config = dict(
    d_mlp=3072,
    activation='geglu',
    norm_place='pre',
    norm_eps=1e-05,
    rope_base=10000.0,
    rope_fraction=1.0,
    init_std_qkv=0.0138,
    init_std_o=0.00308,
    init_std_up=0.0138,
    init_std_down=0.00154,
    optimizer='muon_variant',
    lr=0.00671,
    lr_mult_o=3.0,
    beta1=0.9,
    steps=8118,
)
MLP neurons of a small language model. Each row is named by its layer, matrix (gate and up: input weights; down: output weights) and neuron, and shows model dimensions 32-127. Each number is 128 + 32 x the weight over its row's rms, rounded and kept within 0 to 255. Numbers have three digits each. A neuron's up and down rows have the sign that makes its largest values positive.
After each neuron's rows is what it responds to, as a language model described it from the Wikipedia text at the highest values.

L4.gate2918:122084165111073087133179154155112053147140157128105136107116138136129167120182130182150173087180189110116065214135127154163108109074114123167106125138118119124099140086177104098109091168155149067094098148142123085072152154124171108090180110151142150091083116144133115095150101099092185127
L4.up2918:135120071130136060157186142163089158151075150115171083142151131103148193152082082190166140127076095129094107107116100175111178136053131170122130175158086130119114069150114160145069188191184134110094129140127146108128131065158164155154098139089093143148193088114126153103130138167119190119
L4.down2918:138147172115088121106154105170164134145128084113144117157096141185055134130132115148158123168101119138124170140166051107152133154152112193169148128128098086102077118128139149128104110111120108141128156124180085162112173091147110101122188143091154110096118138160161119126148134171138168147
Responds to: Mid-word fragments, compounds. Non-initial word pieces inside longer words, often after a hyphen or in compounds, such as shelf in off-the-shelf, squares in least-squares, temperature in high-temperature; also table cell pipes.

L5.gate1307:129096105150140103071147151064124088042133095147112161152147114104096038138134112077100153103112088105099096202196143176165086118099099141168179181044133126117178079157139098112086134093180107089177139086144137160117137069081029129194169111112112145067142159112061113131159149161124119169
L5.up1307:115120104168243173093129140114132118137166124142110110107116155173132157091107143129113154226070084131164135131094137144127127104107142129139135118109119145132124095090132087150123192136181183141087107136135123091132130183152088113124139155150141153107094130171099131149086171072125142135
L5.down1307:158144119165122072059130123172107102106077114156077099165112139099096119157128149141090052069173118135099151131135087123101087115146117155136069115121143116120083173107106116163016140088080150094177135104169207148139162172103134175100118171102099135116171177111070123084127141125165073158
Responds to: Start of named entities. The first word of a proper name, usually a given name after by, of, including or a table bar, such as Luciano, Louis, George; also titles like Marshal and song titles.

L5.gate2681:122145115134118103125179173202094047138125158165125129056092087170128156066115129179107139143163137118132122156127150142105108175088124154123063133126119184158077087151170112123164170104136101094087064097106183140159146148122119060125188165095108101104148119138059134140125169165103131077
L5.up2681:170110129080151117109137121117157148166159136135129024165123143169157119141103107139182126102118071105136188093094150114166198159162111142102162156237160090118196153121047218100056103107173140112065158103149145111142083206189118098127093089121149137096118114150120068083148131109099133123
L5.down2681:150093108147080130152099160255078099089057179103064159099075068150128127118100105127065116149123162101109112174139113158146106168044174181144093142128057115137045104142174122173148091138126099120155095152090169117132160106124113161066143155136104127098133110141057152161103151161105159083
Responds to: Word-initial fragments mid-word. Opening pieces of longer words split into several tokens, where a suffix must follow, such as unrel-enting, dest-itute, surv-ivals, pred-ation.

L7.gate279:137206134155154077150195166065143146103076091107121138178122122185079134152114187116122102110105080193168123166127134111132127133101137121123072187160160137019171107128110137162156122149147154102153148131089114184135160111154082099143123145107084141123152147120126078163133120105116123114
L7.up279:118094122119238122159128142079155096110137092139139138152169119123133143114095135127112127056170069135151147123147113125121167090131123089103151094113147083157143070122132171120148112122183111102189172106090110186083126128199128152105183157127123141076138128021114131137120101112099143138
L7.down279:108126144109138099069121106127160149119115120119123104107108154096166172154124095175089131091136139173092091070130163186123130170081170075121120154183124149083125122087097117121000173148119163144133161120166123145120155146115193138105118122144157161109110146117118118118093140132137150152
Responds to: Person name before surname. Given names, name pieces, and middle-initial periods in full personal names, just before the surname comes, e.g. Julian, Ernest, Edwin D.

L5.gate1660:098150158081083064124125121090163112140153164204144091124147128125087108129098138118102054118141159146092083144125132104146149080170084145101165103110123150100130091074068167165116126198110043127133154141106084140187131136130105098084081086156114170149115181092167126132130090110105101124
L5.up1660:116126128115173086170159134165132131130088145111155180103071172137182162113102170145087103124137153066163097142143173151184089164143116143111167200124216134086124129109174127181128114115101046139134149130145183127135163154098085161093130119181109167129108229132096108108119087148123077101
L5.down1660:117126138103132082125042117160173096148111115134117099159146130115167090170096147165132140114164096150119099145129088119126085116150140113126174183134181148165176153162152150184125150146088134120135152104104071102128147088128128115052085129146116090131160140185141117087137108176110083122
Responds to: Clause-opening adverbial/interruption. First token of a new sentence or clause that begins an inserted phrase rather than the subject, like In, On, A, upon, or a comma after "and", "who", "that".

L7.gate1560:135132106117185109115161115156118137137155132135109106075128130157118186065051156177174105156106131089105203124137198148174150104118083096133136177178097103105141133050160205065140133161200115126139126143093103137081134104103148127173148095098139094077124144130109167083127122124094140107
L7.up1560:201204140110086062093158106175101125146072134112156143066107109126136156141109136168112093100151108147094184124089096133115133135129116092162086129068105148106111095177132150124135080111155162146168141095147145149122126134151121123129104155172193092144118142102124114134123189161082212119
L7.down1560:156171120127121110123203047174143149053144160151053138045081090170189157077158099173152199128173137135148081088121171139130104120121156095140150148122105079121128112129128143100096125109124137145167142128181146126165101139168185154139137146149144083093037160077181134056128162088143103120
Responds to: Incomplete word fragments. Opening or middle pieces of multi-token words whose ending is still to come, like sl(oped), fost(ered), dis-ambig(uating), plus dashes in score tables and $ before amounts.

L4.gate1558:142116154112174074131139139116158139103097132101133096187109077162141111137122125097059092098078148145112110108099153170115157135107129110123114133208120112122199155113136146143167037112134112084144125163064150161161136101196113124098080098163157118104168157100109120129136060150123118113
L4.up1558:162188094177128096131097172077143158138151161112030100143099134156141054194121128103118124195145122127158083146117125127122123142116146119135145154146137142161111111128134144160115167132153173111159145127161154119151109101206156156137186089170091134152125089161139112119178111103188113149
L4.down1558:128163109152067124125076142109132123129167150144086210118113149129135128098064127149134133140164068135128140186155136158081113128172064155123130138127118119197167105152174130167160177162142151119132153141158161099127121165079124178139139187115115099095061159127164127111169159089131102041
Responds to: Interrupter after conjunction. A comma or preposition right after and/who/which/that that opens an inserted phrase before the clause resumes, e.g. "who, it later", "which by 1938", "and in 2007"; also table pipes and name fragments.

L4.gate2704:143094157115141120123134118126245118035139133149144157118098047149157180159150173133082141200109089111111105116149078116146175139171099138147150107148151114170146093159071098184103163155226176151140068159103120158154112109099111136112110198136152175078117150065180120180165183114141141179
L4.up2704:161088113121157134127175146124178100085174194158196151064177139188151176143119195158139108154099105140097129171104086113166180063124148116235173111124106155170166158116093131103137153099204128137107064184098094127131124157106023095108115166163111136084108194146096111113144126077133157123
L4.down2704:083097138141060105130106112068133095081156114141090112157144112089102092154077103128121124100157138123071165163128106144122130110087089161108160119154152121090089087193093096117000135014078101196169123122123139174136175112152076132125134141064134111151107141165164075126129148160122128124
Responds to: Given-name pieces in names. Second or later word pieces of a person's first name, or whole given names, in lists, tables and credits, e.g. I-oan, Zolt-án, Wojciech, Wolfgang.